From a checkpoint of a small transformer trained on Wikipedia.
Architecture: RMSNorm before and after each block, rotary positions, no biases in attention or MLP, capped logits.
Training: a variant of Adam for these matrices, 665M tokens.
MLP neurons of a small language model. Each row is named by its layer, matrix (gate and up: input weights) and neuron, and shows model dimensions 341-511. Each number is 500 + 25 x the weight over its row's rms, rounded and kept within 0 to 999. Numbers have three digits each. A neuron's up and down rows have the sign that makes its largest values positive.
After each neuron's rows is what it responds to, as a language model described it from the Wikipedia text at the highest values.

L4.gate379:488544556545477479478469500497479475501485497498483507488517498500529549493532510495527458488505463515488491520464483526521497531513509492515525514507527523449482534473512545498530514484495472470511493473507502490507500515500497479497544521497499527511528492478494497499545508464475464495511525529508509520427479484493483522498517488528508493536507506502510520535541485486482468553507513493477512486518518486509517512485481494509496474520514568509545473507514507471521493515568531541528559476571477474494508504566
L4.up379:446471509482499473484537468502507511504461458479480524467484502453464481492560507521480525483539510500474494506532500523527483494509520496495565485471499506503532542516500491504459474472489471465481483479512488524520456494521506474489508503516539533502504510463521488434536462510527492512465523527539502484490498442523492529529529463514518516511552494550531536468498531499476468506545468511495470524518479516474473510436468455512507486522505513512511517494480520474503504481464477507491497485518476477463529544503
Description: Period/decimal point. Fires on the period token, strongest as a decimal point in coordinate numbers (5.811159°E), also abbreviations (St., c.) and sentence ends.

L4.gate769:531534513538479532502533474500501522521512439489549480542511515515495512462544536531447447499510513492530521481479512552491487486490471501462502510516487550461502501446542516483497485514471510467492488541494499522470487511499488445491530570480532460462527502481474480463526451534481570506511508496488499519500528496524477529502516505482501511468506481503514520527458511486463466536504515465450516502457525499473532494519534505495502473453503515514525506470513523535496512499500497471477518490541520529468492546503
L4.up769:497540550492477527511512494491496508514493454510524471504485511500544461477469487472487517496544510497493480532460509545501445487517464517500493519521496558513507472507512482502502519507506471501525486521511534508485504497485474458499492513452557509506526465498476491506506485491529501500495457519518450522459522523528499473503528528505467509502506500542498470458500526502493460561520543479487520510488487493463503470511464528527517492452540504460452501470535507489483513527480513508470495536542470545447473486546
Description: Have/with/without linkers. Possession and relation words joining a noun or clause to what follows, such as have/has/had (including perfect auxiliaries), with, and especially without.

L2.gate397:512496504548510512530513420528483504531508502471481513517514457534528474540535524482462498494479506466547527527471480509518491522473495462541483486527498498524453507509502526538503474504502484504511503453488512507483523510504538513502462449514495492498504505472514479504511512577488552519514505531492483534499489512505494488528497478481470507509502462515491487459492543511493499514488494523468467513475471504506500507423488527486507506510498490468472499500464484465473484469483464493483461438484478468472559500478
L2.up397:491488483531474514491513471462528474527501519473451459505507502529497506559473477496503480532523524514492490528465530482465457516552506528490572471496522565526528482510466480470516505505503492487482491507550492495494496496491484529537522474508500485452533529465516524471523506545515528445497526505493461505491511505484528503526530518502481477479517478526541509515509521508475479528494502513540469506533475472464513548521485468509471482518498462527516517508507495532541500505525462550550505453470498513500556521478
Description: Name suffixes and abbreviations. Mainly "Jr" after personal names, often followed by a period; also word-initial fragments or abbreviations after list dashes or table bars (Aug, Ref., p.m.).

L8.gate202:454506489487464546516469482506489529483476486539464518455449536485451485466521497503486465493471492506465520493515495517515523528488504480478524530511529493547519515502525453460473513506538497522487526486499474496464493489465506521521509472520470502486486517512514488504529560539538486507481556448538513471533467554478498504502491469522528541502497509459486471503560467495475449510517491493441437506533521483506480507505499478540452529457490503532499471493520531476534502499518497516481522521452550536549534517535
L8.up202:504468484515539558488535469489502508458497547498481512481500474458475495455532492497492529524513436518516468512527472575538546531470499520513529504465510493495488525486534481505474517498479531488464486541519475534528501510475510471536518554493541489450468466497512528499507530465523522505466481535509498509504489532503508460499495513493510489503484488499493504443492505559527465482514520504513507496511488499541492492505480519527520462482473517547461472556518525525494504465504503489472506523495506472474475524555
Description: Adverbial -ing participles. Gerund or participle -ing verbs opening a clause after a comma or after, before, by, as in after scoring, before peaking, causing; weaker on other -ing pieces and chart "number".

L8.gate308:475545487479513498460490532451510497455493525510506514455532466530507493470482490495522498515455470483456469468510526504486482534499497489516478517494497498532511550529499463499465464512519533566526520495438544484496447483539465498506494484477488483498525474482547485531529505489469484469467507520528509509533495539574503495457509491532469494530514551516463482509498535491525501516501489513458430458493508510493516477462496523466476492495517493482508484477507493527494488503523479485520526471479533479446472475500
L8.up308:489527479475488484445511492500475491496457537470512483504459496527507456517504509500501479492510477504490531480490542510540526522448544523471485552467452482491529535495515483525512473518499515467502507509481485496476479516482516457528499507475511477486551508512470510479518526506509548502553538463478505481522485520459504512523495487533528488515494518502538454498495478519499480516483458520519469470497480479468498484521476512476494479544514529507511492469480519460523518509517488487506503470537474510473526454474
Description: Last table cell. The space opening a cell in Wikipedia tables after a pipe or semicolon, often the final cell of a row, e.g. attendance, scores.

L4.gate713:519513526511441493459513522507514467501534455478522503550491497506481513528544469497545505525556507486527473479539475500545497534482539502465495530483473491528496513501498517482531516491532490475475556507477541498502493498502494460551479543506550508516491493469486470486461519495507465517526501475467480464510526533516521517524512514521501470561495494507512484551528526517501505519544512499496534483513482478498503463532432526453517439537521508518502525500542479516502495474524482502520568529511486503490491514533
L4.up713:505467526521474523482493489499493524540500477489501523532467510492487539508478483490515455519523563465499433490485489459486514514508509473485503460476520523481478461489495520476494490488483489492467539494533483519495516510494518514505512475489505518540510505480469447489469472478485508513485544517484501489476543505523483505493506503486469497499522516490480508513498525503476491548498534486514517467493491491496495504507488495489557469513510488511464496488507492542505504445463471473521504498519545504533470496499
Description: Space before a number. Space or opening parenthesis right before a number expected next, especially the converted density value in infobox "Density: X/km² (Y/sq mi)" lines, plus table cells, stats, dates and route numbers.

L2.gate1250:525513510489495520500464471481516524528531468488489503506515488519508515503509549453496468459453498498447539494484457490460541511492511497486526497499483555542487538546477518457501572507500493521488472506504474496498541491486496473493522507523498496508477452492488548459539470463470513519467518526544516533514497484491522475495483509515489528494448502462543492484518543509509529496510495478495478535509498513491535504453500545521495513505512463508513506467461466491497518474539490485529553521485504498485470530519
L2.up1250:469485494474469530486476516512513512509453512487507500477547456481539511496524499487468436474469512493486505490460503489513546508535469545511501481517486533494483473527483529478487531521478528474495475493474471520520469487466508473558485527533487482515489537487500563489525505464486498470473485498526483491512489472466518505487479499483471510496491481489509479529438500475464518489450489479500507495507517503505482499512477516461490516501496523457470488484489541448480522489486487509533518552535473474532523563526
Description: Person role and title nouns. Nouns naming a person's office, rank or role, such as President, Captain, member, player or professor, in bios, infoboxes and tables.

L2.gate748:492508481534465497508502523486508539488510525544507511488474554507508523510530521449471500487520483516508501535529480524488545475486456482529457494477467489493501506512439499513535495523507517544483503494480488509499502533488491491486504507500490488502500519508469521523488492470543502493487548509420515512446519538517490475489482525498443444490476505496495508509491488492445485518515560488472523510500485456496560486516505501527473492514474500491486499507528532466525525484465537521454485498486575484476499483453
L2.up748:468488517479475524536497479536515475501528478501528513516513491487523507511503479490517512501516509443549511526485450490504507464484495500520504489525501486492456492510477534515457522477507475509514532520556480469504479476505541540471471487505509514464503489525528494523508546488474506457509515487500472473482493513515520566470497511505488503538494490472514527513511501540483520487490514529531508525481485486516518464478546483500542470498509477533523540476515467576494508517504526515507498545515485531514474524467
Description: Space before a number. A bare space token right before a number, most strongly between latitude and longitude in decimal coordinates (46.25°N 119.90), also years, counts and table cells.

L8.gate163:525499505505524491518502515499525517563506465487534541436474473540536493552486453513450460503498459496480492471499524444455477469534510448438475513493492439550483512509514519472510512496489472479569491502522506511488473483506488516497538461487524517505486467510524452524490503550484513521508459476539489518542492512443510508528495484518469502529461490482514506480466526519497475471500480495541487505559506473468517482480539474515454525489490528488478506503486503507500475501510498517529493513488546515512508527475
L8.up163:525504469540483489528511474500519510493458540474513509501480490504519508507508505500495519514523521496505473495520481534498506530461512463504542501510534521511478505503504487525510482526514484471518486499485508484480480554533501487496493520503473544521495465530488498523558483554446521490519542474506486457523506457504458507428523488495520455470515526499491556490526470490548481516508467488528487519540501514546449484466524475484445547524498475460483487456473502527490479530507482526481480493500521478490508502502
Description: Reporting verbs and dates. Reporting verbs after a named source, like noted, announced, stated, found, that introduce a that-clause or quote; also month names and day numbers in dates.

L4.gate499:504464456499541481491477465477522514479432467522488465538505492503515505510451495506484500484469518494488506522530501508531539488480511485495526517519474529510542520524497522488495495471480502476512460492474476493479529499514469464526501495474501537535489473488516533494511534565500439484522489481543502503476520539492474505534443500522491536519512476554512524511556499436504509507510485549490510519501489502504469530489520459495483517477522547484446484513501507471537465479497535512509499526513527491474512515502
L4.up499:445487498485520500488473498514549505481556511508498511502492517496500505506534501506488451472464499530467523490481502499502514518498466437507483498536513489458501503484496554509504512503490541525509455504521503487498527493496533521530487483468497484503458551514561519536492466496456483495498487510489513524499482471491457535480503511502482548531510474545502529490458493509462468527498501493530548485498439518500544496451538484538522512482565489523469490480514514512482504525510546516517488513511479502551465491482
Description: Media-work head nouns. Generic nouns naming the article's creative work after the or his, such as show, song, movie, album, poem; also digits and dashes in score and stat tables.

L2.gate931:477495503533512514454483516496528516449467516503495434484499499476540531461494527463486498479474496481511523512492523510569480540525474542503505518476440469474499487465518514489518480497500529523514508468475471564449486518515523476501507458496495540480560517520504475508555479507504490515454459480455485510462517511491518505457505547492513486482522539480519513499523499485471461492482482488548511466511574496523484466503495453500546525479459528527510485484503509471505482538516481505476449510479519486516497493471
L2.up931:474508468541482507439498471478530483500464510476557502497454528524518528500473469514467482448464470550570537513483503476443493510497477487500467495511498534500549503474480516522472490470474483541489479504449507506526511479489483493496495521494489501473527550503492499499526509459526481524516482477477466497498508472522490500520508528512500532561503485512503515477509485495535496507498548475507528499503500543488524459456501443480475473439467536504481442521481532478510471478534502467536473501495488492464523483500
Description: Other in lists. Mainly "other" (also "such") after "and", "with" or "along with", introducing further members of a group, as in "and other sources".

L2.gate1171:482537518521499529483482537504480518502518474495477497488473538504512509517477507486501494493510472535503487488490496504505484509526499507534528533537492493501499538508543508565530475517471497528498494473502492461514533482526480488485477500534523475507441489473523500481529482511510500543516477528515511523482515510489466510517499508520505503500475475522487473529520472534484512502486516453517535506450494530466552482481534462472524490488488531497498476544494517454489486497506511530478448484451501484484544499501
L2.up1171:491476503489485484467499485442505510518536462483501542535553529536494474492551516475470489505528529507498519517504488473497502493475477541542497532481487481518570528527474454514492550520507511535512528539525501456504505467507544470497521547520492477481469504459544501450499484491487515471500463513518521529529482451503487483525442489520543499508516448501521503508510535473495525476504524504467469493455490487510496538517509516463465512506473472521543502498476512512494503531530473520513496508493518513518476535493
Description: Abbreviation periods, name pieces. Mostly the period inside abbreviations such as Bros., St., U.S. before a continuing name, plus some sentence-final periods and mid-name word pieces (Ka-ori, Elim-ä).

L4.gate117:562461484501500485536508450464480504525486503459510444488494521474515489485486507493530501528531483497509469451509481468513539476483511541529503492500489520501505564469460552504501493452508502473493456504457481521489505514551464484493470539497502444527472528472495549460548541526497538500530472476491467491554451481496468480506520521495513462487512499495512510525488515507524509503474465544495513526498483473498473510514537539536485451476499536521535504522490498490505502483504505515529519488538484507513517479474
L4.up117:498523464557491474458482518516475468504528511498543519520475556508496518502552499471509486475402506540505526472516478468495509480474426485477459512509492488503514512502523483507491510498454498512518486539520522490511503507509504525534546470447478481548512494515493548479446485545539494511522482522504523474455522478520509464499505478528536499525530490466504495488505560534500520551525476476478499519502505545474461520501488495471528522553498476487510473525481511489445478493512518478497511504535474473516501495519
Description: Numeric digits in scores/stats. Digit tokens in sports results and statistics tables, most strongly the second score after a dash (1–0, 4-3), also table cells, percentages and dates.

L2.gate537:493517506530522507532508513477497470499543480491509502494505494523564479519491487487488467491461528536489448493482484484510529488477539468474518506437554522495450521506492495528502518515492478504524476498460490506465487523481478506492497504486482518491543511482503496448488542505533509472488525505560505445491483499477506539522496484502554476488509466482513464504524535530496522492529495504499487521522504511493475488500539506507504499451490500465485524494535466540496503536502512476508481507520472497526511519524
L2.up537:537502489441479477478479515478506464490550535520516475566502518517452518495516514502502546488510504496516505513496510474501495493449466488491515471491500520537486471501479521498495468480546490468521461509500522466496511503497523472527516495482475522529502472490544519470461494493485533513504497544493491515460516410506481498515518491438489469507545482492499474535553516437493465503465508563492565495533525511504446545554492430478490485521529466475520514486539459459471483506518477512496481489516470521536523510486
Description: Evaluative reception verbs. Verbs reporting how a work or person was judged, often after a critic or publication name, such as praised, ranked, called, considered; weaker on numbers and pipes in table cells.

L2.gate838:489471514522484589508465523479504496480483545493498508540462532531490526514511530486478501511529526535536514493476533497539479509501516497521489532530499482513505489530507525534520521480453488521477535479508493462447553503487485493499496484508474534524464489512533517508475523537513496499489472505502458530470526507519481496477489517505492510504480519485493455519485498545485454511454496505523529513466510513502514503505512455459469478492478507481472479498460484502509484469479546497503464464468539525449473509478
L2.up838:519504501499485513524460537491507487513507493560490549511527475526510512443538475503480476462517519489488462501472514489540540483489475490525506472496466488458505499532451501485497526502481483525471473507502496481482477476504529468461516450562494496466505491486491460512449451474488522519511497451527495470507492549484513535507489501463508468511520496455521507490469506516479455470496540496480522481462460511511498514499489501533509469499490505496515507483485527490524518500510545501480476475488507556504515509447
Description: Definite article "the". Fires on the word "the" inside running text, mostly after prepositions or conjunctions, e.g. "due to the", "one of the", "and the".

L8.gate599:521466483503480488507461518459452457526470507479523472528497494547508550486529466523507484515520520512495479489493535495506546517550494487520477503537466511490508527508497516442530482509489475500480525527512503473500503533491470467495490460510489476508507492490509529437509492503489537502554506553470504499477519488481464529495494515464521462481492504494507517489453490496500496499484496496495480488517445492507396515527506547507502482512505465487537495471506486472483431523490511534498518464489459504534518499507
L8.up599:475556508499519502511502529488514529552466489477488511527449486496507475477495505536478483528505499528507531480496516510493488493488452519464493472508494445526495484538455497488490477473485509530520496518498521529506494520481481524480507495510481500493453508526493444514512516518491469534488489460513516481495505494466515537493470492516470508500510489492504464500479531527526462501486484490457466539504499490500517526474551436513448487444512522454510501490492488515502485515548481506472464516458490497495532524531
Description: Numbers and quantifiers before nouns. Counts, ordinals and words like other, and after the or a possessive and before a noun (the five waqfs, California's 42nd), plus coordinate seconds digits.

L8.gate382:538464483503547477497511468461479468443467498461543457494492545474480490480486516496476488506449510539482515489504461498482508532505514522471491516482465546542464541513483487501445535483496492500474523516518460534458473495498502476506509543492547546535535517475518505480538476483477492492488536492525562458535520486480511495505441467525463529516468497474531484489498486494535509492518435516444456501497489461554485516514481522485509509473520528441503498508504506536503514545536477525481508540542466515493472498503
L8.up382:499489494494493526469519460502515524533530496451490487538460519484524539524503464518475493489470493530519511510550527493469452511505446503509556499460506540447506515478485532482463495546490471538470507480491457505498509542489503423495533481537527497475495487509516489472495515484511514526538499551480526467497511486426517475480496499503534484521484465517485495520493543494533493531491464526537503519455457541459438506496549515464512524511534492488486462525540476515498468526504496546478514526521488487481527503506
Description: Sports score and table digits. Digits in sports results and statistics tables, e.g. final set scores (4–6) and goal columns; also prepositions in/at after nouns, and mid-word name pieces (K-oul-ibaly).

L2.gate414:485508500512496496497523522499472516489488522511461465521458514485522492491526458465475479511518455525552476488475517471511512519481539450483490469498492525474551515498492516536475447518524479526516547474509499510562531474458465516515462510464482480533481510505494486511527472473468524541471469485465497499515500509558523470490505491522523502507475471485453481514465487506482477549504527494490536497507491519492513515466475485513509501496505536468488479499475483490498513506523479542493500481518505502520503516537
L2.up414:522484448491500475542496528498506504458519462513527496534513484476505512502493507506541497529566514503497506521484464515504563485474495517490530555534525506552517485491557550470548515528501507493478496476509484508512498488507500478500517532512499512496476498478504494484483576504468518498496519524516557482540469492468507507500464465487499495494479467537491514509467509517491499478501516544478525494508498451493486533488510510514486482542532459507505514494510484481475497498520500498486495517501487469505482500503
Description: Proper name endings. Final token of proper names, mostly places, states and sports clubs, often before punctuation, e.g. Tokyo, Harriers, Caliphate, Bolivia.

L8.gate185:523490495496516537522456557507535528516520477510493539529547472514440497560509512544533507523494544508451471468470482486490499491533542542490494490484495520443476500507480462505529542497435455514470446510486519492465485500501484509509534515532527498476513469456528519512485516465486524536469475475478472505521516493483509479501507504557469494477475521455497487483528528482489554510523494476479485480527493563491494527466518486490486538546459490484511486514529546503519486492513477461520484485521519502556519496486
L8.up185:510538541502508506461507477482497475540508548504468504503514471488506498550446516536518499564503472497519517477457494483534516443500536498516491504517478471462437502504556504457483468497524479507515491437538505430504527502486526468504520505477519456502523480460459504478507502482497468502499505485499490578492501530445530506531526512463482511546484490479520496530535495538505467533502502504485509508497487523508467462459508460485515496530467463541512515535486520492513502526497505490483526469504501486503521524507
Description: Periods in abbreviations and numbers. Mainly the final period of abbreviations like U.S. and R.S., plus decimal points and commas inside numbers (1.75, 4.33, 2,801), with weaker scattered hits on table cells and verbs.

L8.gate44:509496498537493521439486500529485509472481479498519477512510561460475448536549469525472455536508517482526510492496504525490514527554538555521504491463510503485510501503504504491526481486462480513504523522459515492526499488481514486492520509497521528472499506482496519544519534537487493507514523458532506472509523480491470517487496520493469495501511531502537526488504479490490470530488492544496472486521530491499518528497481519463445511514468496520449528465476513493511445483526487521453502500494480512501513521544
L8.up44:448498481458495531488500500482538462482495478500490515526528518493532534562472535550462482477473494538541513471505513500526492470516500497516538499530521474448496501472522462487525482516490474509515491502543514481488521465500523501506512510488505485495534473457454486510521495561508492489506508497508482485539493556546481526494525451481515509474490512498509493506471486489506518470463517501480528493475524490503499492515436503456502466514509493514510479475481483484495526505499521470483496508509525492513511538537
Description: Noun or article after "of the". Fires on the word right after "of" or "of the" in a noun phrase, e.g. "of the song", "Player of the Year", "of the day".

L4.gate150:469490514499478483485509499502525489456508483471469525476529481478464486564522445496512533500498485546520477485508512528491503489472508482498495505515472512500501530492495512506499507469534512469515536527508521474504515496541480500475489474500522507541549539492503516477527476535478472531488480493492502464542501466497496521502488493498555534473496476508436497469493504511509496553540499473519463496514512525488512529474463458540529480500498514494476549526498540511510469524504471494467516494515441522498543561511
L4.up150:511513458495460506497510477458498507526478534546496493483469555478551495499520503505515502507496540492498499491494522490508497512514525515453530482452537503511529512529474481483507509499510477497498492504478479519501511496488493517495556556469496528498465490514507465475492510511482475531488507518513512489460514541509510518532482482521485495506509490501521451502522547482472514480464454528521509493522535508492482535493515500513506527494505459467504462515476483528460518486477490476527500539528519538470517460455
Description: Role and position nouns. Nouns for roles or offices, often just before a person's name, such as president, manager, rector, commander; also sports table headers and terms like Player, Set, goal.

L4.gate604:536518502455513483501481490495536497510517488493542480517504528482521522513517498516491498491468501483451428468509529490503494521466515517490514573470519521496457528505525486454506504509539491474499485512478511441481510571478514488473514497468491474480494472544549511471502508505494496503464575540533504503465538473485507528452514477478473496435460509491483483489488528494517503508445484505453496482506475515531473498530538514556476466483515494520526487471487493520547491448484444501471503486481538492512519517480
L4.up604:530517521504512479507498541484500517461512512495481518474527475566551542508504458521489527490469480498490467512522521507490491483448465518512507508490502529459474499493512524496502498495509453528528495497471545522514501506470546543499471470462494501481471464529540478476501520523503523505467504515507494547463438482508499483476483516485449486497550544526483512471487463495510545502533443458504479503502510502499515493534560490539488486515494498500486512482491505514534483527506545458511495514524556532519522495516
Description: Wikipedia table cell tokens. Pipe separators, header words, and name or number fragments inside Wikipedia tables, especially review-score tables (Star) and sports or census tables.

L8.gate904:506509491529516492487460474506531463513513452494492551514519473491544451471496511549483491466492477478494502503519493498534530502492522464496510485542500533462505512494478481511471501499536510485465526547454454473524504461477484500491431494523493467516519518509529499473515503460470524519494452521488512514554504508526494457475478453475485458457526538466474442458487512486493542514481443477487485459488497566488489470458498488521485465519495504522496505509520480506467495504495456524533494542530475456481534463519
L8.up904:455520495533443489500493511479497520483496499525513454510523482510539431479487477478495489561516499461520499467534511509510487503531518535543491480502517543499470488505490485481478502459520489468498557507489428454522483469519484592464488524490499500530528504518485526513458477467509488514437505487472488506479477463515554454486485524517456524475502487473478519528493479487502460489545453502501502491500526501468499505497456484487499519486513472567500490487492492487529513513479479466485470488471483479497510582490
Description: Preposition after proper name. Mostly prepositions (in, at, to, as) right after a place, team or person name, as in Connecticut in, Palace in, Puckett to; sometimes the next piece of a name or coordinate in tables.

L4.gate230:507499523496459461461515466527456468484500482484490534482490487518500489560508433515501503532492536483527491482528505465486491513517505489463520507453527513485477507472462542532492520522528467449549496505517467534458504544502499511508516497506511516489484476503526480520535485506468534483477537476512485499516506520471463503478513508509474483514497535507506487474446477427542514509486482477526511509518498476464491496475503496505514534510468496481458562485511494509524520517490483491513499506547512467519526499535
L4.up230:498520540509528476551459533475499495484526492490555530468454493493529474539501504459484486515446526475523548516530511519508481515507524490498507510500473436517522470484512500528530492456478494450535466502544514496476537528465537491460499490493484526467478452506483459496548489505475454500493462485546488510518492514473520489506502517520481504486503451484497453525511524524528545542533467472523478507470489524541486476500521487487513509527509509500460451501470484509515512488521514503525487438543497483522520491482
Description: Speech and belief verbs. Verbs reporting claims, beliefs or statements right after a subject, such as claimed, believed, said, noted; also wiki section-heading endings and percent signs.

L8.gate253:469522500488519480522457465508513503478475501534502510507508527502512485508504480498465539533497486474477492492484482468482495520513514513528507494506483518543463496521510524506480504470476458505527482503495479524498474520558486504498523536485494463503488472488508549497534503510493483500450528486542495465500480498498466518482477464500478477536464554512479488511548454527553495541514503502511513555565531504489500519516511471508515547501518493486497500525515508516537523495507492528483458477486533529533497517534
L8.up253:484561518484518546545512540449480491467492513476492502515472524489536467497516491511520509472513474481457518529484510526463469488502482489501481472481531509500477503471486471511497486525471529489500522533502494497529487488475468448464523487499511473507524511506519478460465490473520519522499508549508497500494504553463460488495499556516529490518512500494435485457492505530470483475534453506482450518515499512545530502504523453489475495494481499545482517489512482551476493495525509425498477491481498504479486497477
Description: Final piece of names. The final token of a multi-token proper name in lists, tables and match reports, e.g. Božić, Ferencváros, Colchester United, Detroit Pistons.

L2.gate453:518510519532473501480529517492475537532487504518542492528516512553501451477520522530489519482476534517495507507514529524496474521533463468516454525498514515471550514521504488514510518519497561484441503480504510483536502508529500499470443521479548500486490513512533513486499512502475505460486504506507471535495511537525459471503513520479478520507510528539501512494496512491464484512484529500570469537537550490497476463508460483497489501501503496471494486513502485488513535465531480490520542527522458476474543485535
L2.up453:518501493504531482512462498506528560549469534478507542504466462474470503527519497466505509513497516522543510482478465514464495508463480474506470467508512498526469479521513502535478468520446511490493459517486518483519505483499497507454504525482516556513453479506523494478528461489448487479494519496472509471489515554495501490469506503493520509496493474546541474485492487543483531509527419509516487516517548497474469471478466487480505530487469536484519491526470507507512502515517456490520497523494526487495541508512
Description: Forms of "have". Fires mainly on has, have, having, had as auxiliary or possessive verbs, e.g. "having been", "may have", "has skipped"; weaker on "54" in tables and on words like students, pupils.

L8.gate333:458538497460478519542518506514494508515478537487504491530572487524549497500520505532522481477478507491442514491509510536525531457501438513456555488522483493509476558534474475514534548503539475511482481535469483495430562498478487478505504496503472523500507471504504444503534445462521445500496521492548460479566481491493507544527524490507551483486500524547522481493490467501528518523490463504466446553511527507491519523516516529507522475474488473492517489510510478526508481522512465490529496493489503495465484514538
L8.up333:489514534508512504537463508485512485489474514479484506520472551511510540510487513473547505476555543559476492522481525514536484478520505482489518471480499512523496492505488506473548477473506491517452506452476517517488535500494455516540475500478432517497490530487536527497500524512549513524462463496505516483512484511495510532503515535465471499476527460497506494536488457519477527492500431485494492543520489496493463491511457506507498521436493509527547521534516515499474499486492475527507545517492524457491508525499
Description: Name-second-part tokens. Mostly the first sub-word of a surname right after a first name, as in Berk(owitz), Bach(chan), Chat(man), often in credits or tables; also company-name second words (Disney, Soft) and table headers (Pld, Score).

L2.gate662:535553494503537491473480517516513550495521526497486482484527513490458470505490492468490496539484452492524466450485521525524537487496487443530509508489536504491490514513486515488528501516493496514491500483552558449498483504478484509470502534477500491512489491461484534505487520502498498520507508461481501520502448485478489491493489483488509504484501513526536505452506469456483530519490493507507459490493467449489512525471447517514474482472512507517545494509544454536498544474478487460518514478503503537516494463529
L2.up662:481519500491547523511469518532526521438489516471474473506457506472463514543492515458478496464509482475491526481486519516518482492492486506499493482493466450484522486532493539471515466520476490523478514485564500455536543466522484470473490497481463497508452489522494519517490477477519483503504514508498462528465478487485516490468474521498533536483467452469540506474498518475468543516458515493505463529502499500507524524505509499500500485485500511505504446540492496522465511476472536462496470484515556527510480490506
Description: Word-completing suffixes. Suffix pieces that finish a word split across tokens, mostly -ing on verb stems, also -ed, -ation, -ery, e.g. regrett-ing, drap-ed, chican-ery.

L2.gate1272:497516531539476506529532484472477499470489482483453468466496505508437508507476496505512515523485530489500512475494478540469458464455491530497492476470527517481535543513500546510495473503495498540496576483482473512456485486511506498501519497494532499482533506478505495476523523526478551565507522510475521479496487448525478467510441483562548467506480520508486500489471520530492516519504478492474530507461505512497512483530494552480486459479468525460499501505486487507472508515479505511497498530512491488494504516505
L2.up1272:518508483478512496457476495503503485504505515527421498531491530456475468503519502498464517493495483494506512481515502491465480508510501504486541463508498493489546496479527492481494507494559523498435495553527543464550470521472524511466520522483509517481506562483484508470527505494448511472491496511473531447497476529485509514524467494491516531487483508520493532486474540521489481491516447500501483505539495529492493508498518449546526499565504473511506475494499504474511505505469508515519518537515503475482505476528
Description: Sports-stat digits. Single-digit numbers in sports results and statistics tables, such as scorelines (2-1, 0–2), goal tallies, squad numbers, and game records.

L4.gate1224:486506529524548512514514525538520509499485520516496460438505473453540505449509501464535483508475480495511445514520535516555517496496511494433455508479488465519492481480508537491491535491502538491515505494489468509501489490506548477497499487511448538501456520481527530544495468521487456517546483482458486478465526531482500493529485530536493506478505492459492523480540498502506462490501475512470488478502468514520516474488500513549501489498510494520466474508478496528480481532454528531516515542466521503495518459466
L4.up1224:507514468484484493498484503514451483508524508527503519515456510486515476502535549514469497513515492471560486530444498533564509473488511457485512487446496497547479502500528480513477510510509490484555525444497528514503521489497498524507513559480502479512496521505541530487498471536495526480439537533534521535521512502495488505503480493474536536478540524502473503493528487455464521505512498519470516469545457485579528511505468491534439488459518470482489501531512488500506501455519510471528518531484520503525500500511
Description: Route and scorer listings. Tokens in road and rail route descriptions, such as connecting, Major intersections:, then, and colons or minute apostrophes in football scorer lists and tables.

L4.gate576:491508494485551482522479516524496470501497463474544492523505450466481508459541504497504492504486495496511482518488517458464488480477519542485477523438494513476492525501517533504466468485473524497564447506474489495499536514468540528462484491485526495488477509437503471515519496482490533514500518499524474517510540508519529454503521501545521437524477480495484521455538461468502499486475502501544510523525505498526501497513503479476521470489526527463506460452495553516552459497507485490493516482499474454535525516519
L4.up576:522512522512492485486501573536497476522532439510546522499478520496505521508530531503500473496469510519513529465479499490501519520461492474447502532467476470539527503551534504466461481510499479542521517553460498482472486517507497489498511506477509523517479450475453504498496500476505525535490494491497514447496493512486493493497495511514478467534497504489488502504528535486457530500498522504551498541522487520475510491540557509478524488495449494465513468490493541520551513496539520489512471500486490496475500543459
Description: Other / these determiners. Mainly other and these referring to the rest of a set, as in one end to the other, each other, other myths; also of inside proper names (Association of) and name-final word pieces.

L8.gate678:481460493528500486487526563490499498489504519533512537505547483496498501508525486505501538480504508488515491505527530489470502537491509516543512493508503485435487494551499492484519495542486543539519525495444532505463518473516502481518485502484526525470510481525523543491498506542531473497484485496462515453522487475506523500533452501509496507513470493513423468477497538478466497519495465497483467491498506493483540515513473499465460496431470457515498489484501478462504495500483464485514491490466493536511472493545
L8.up678:496531511464506483512571480480535536473498448519506511508508533507505488534444476498530529563479498467497518518483526552534451486488549491509435531556546464535505482487523471494500509489513504501544524526452477533517471508505495515483473510522519471504536527468500512444535548525476497434503494474520491498506507500505519503470515506524477486541488496486498495505502472462513464520490468481466463504476513519521524481484507482470497460505499459490471482502489486462502516514490457483499506492497459473471477515474
Description: Head noun after article. Head nouns right after "the" or "a" naming a role or entity, such as defendant, school, city; also "No." and "Player" table headers.

L8.gate967:565480513476547499530506513521455503515516527495486514483495533504516523511562503497510495478516480513508508503506543471509484509514523503505536501494542533480490496519517482508499544506496526503498508527518513493483526481524550501453473544503492495524484523539485480501517478495507516519514512545542487544502536513539508445498504440544503546524555475501495523475490523462468507536536515531472483528513509436546491538486509525508479482523528515509528539489500486511530493509479489549462488502472483482487502539490
L8.up967:524503494537540497441431530499520500479495515463467487497480437558496475502540551507551523450513521448478479529506505498504505491516493471488528526489517490510461491471516499485521533493499484483482509518496484520495461501502466483513486481498496473531515481501516499490488542489484486498486473520524513488491470521531486505479511504554468519458531494512490490489499469533499487542512493544502518498479475510511548493522502499525524523495517446479480483487472518494496498495493458506464490467510462482475509509475
Description: Post-subject verbs and name parts. Main verbs right after a sentence subject in biographies (He has, He holds, players received), plus prepositions and pieces of proper names (Vince Gill, Celtic Park).

L4.gate635:523477536480493478486520526494504490507477504473538466491501503523529454495529496439495498489504503498477529490530524502494509485521523524499523513447535507493498535493486516536541507512471520483510496529501462492478444527523525493474480478517555505537493498496483509492529476475467496508519504488510502468504519467550497483522512510511476521501494538479477480515455499449471519509518512553481505458443483501538480509473508522506495457500463495528544469476518505490506502514492501519442503488501470495507522516534
L4.up635:502501477511553560466503537471523490483492487459514495484470487508494482484509515494485519450524489519501476465488513500470497455509487536506560534500470511462474496467457502532520490514509488501534510470491448482501478525494500517518525499516504504496501433491529508562489454532552500469497487490514478465504444527483498458497479482525493527484503519496536511533489480480506532508525474556477518461472510515505525541526503538502496475534486521490503476506474487537475507508484538464480481484501513487474489504504
Description: Squared unit superscripts. The superscript opener after km or m in area and density units (km^2, m^2, W/m^2); weaker hits on h in transliterated names (Mhatre) and table decimals.

L4.gate184:521481502505491492491482485518551562499496462514510504485515497523480488511522476535510453493494520461456481543481515531522491512488501524496537548511475484484439493516525505507488552504471481480488466517492524481498514477478469497486464527483526487510481525502513535521514509503474506539496500505533553451466527510514503491476507514473474490494476462474473508520504502506515525528541500467486475523545488477504497483494476505467438482526477450535490497492459517448481522494523526501490465463513494455510536547538
L4.up184:473486522469530496515498494495508505486484511531525526477488506492491472494456500495493519461483513500497542508482502487522517533503475455520511478558519496477482510533496514498494522482489466549521474494505529508520507505536457513470501488451539467471485470542506502501513502489494502501483467457505510450501543520495452501474443556535462510484501474541484504524542531553468477509507532494483522505528514510544495484511496505483481529471504502489511487508489456484453520510477535496526501459487526541515490491521
Description: Institution and head nouns. Head nouns ending a noun phrase or proper name, above all institution words like University, Center and Museum, often in tables and lists, plus general nouns such as defendant and cylinders.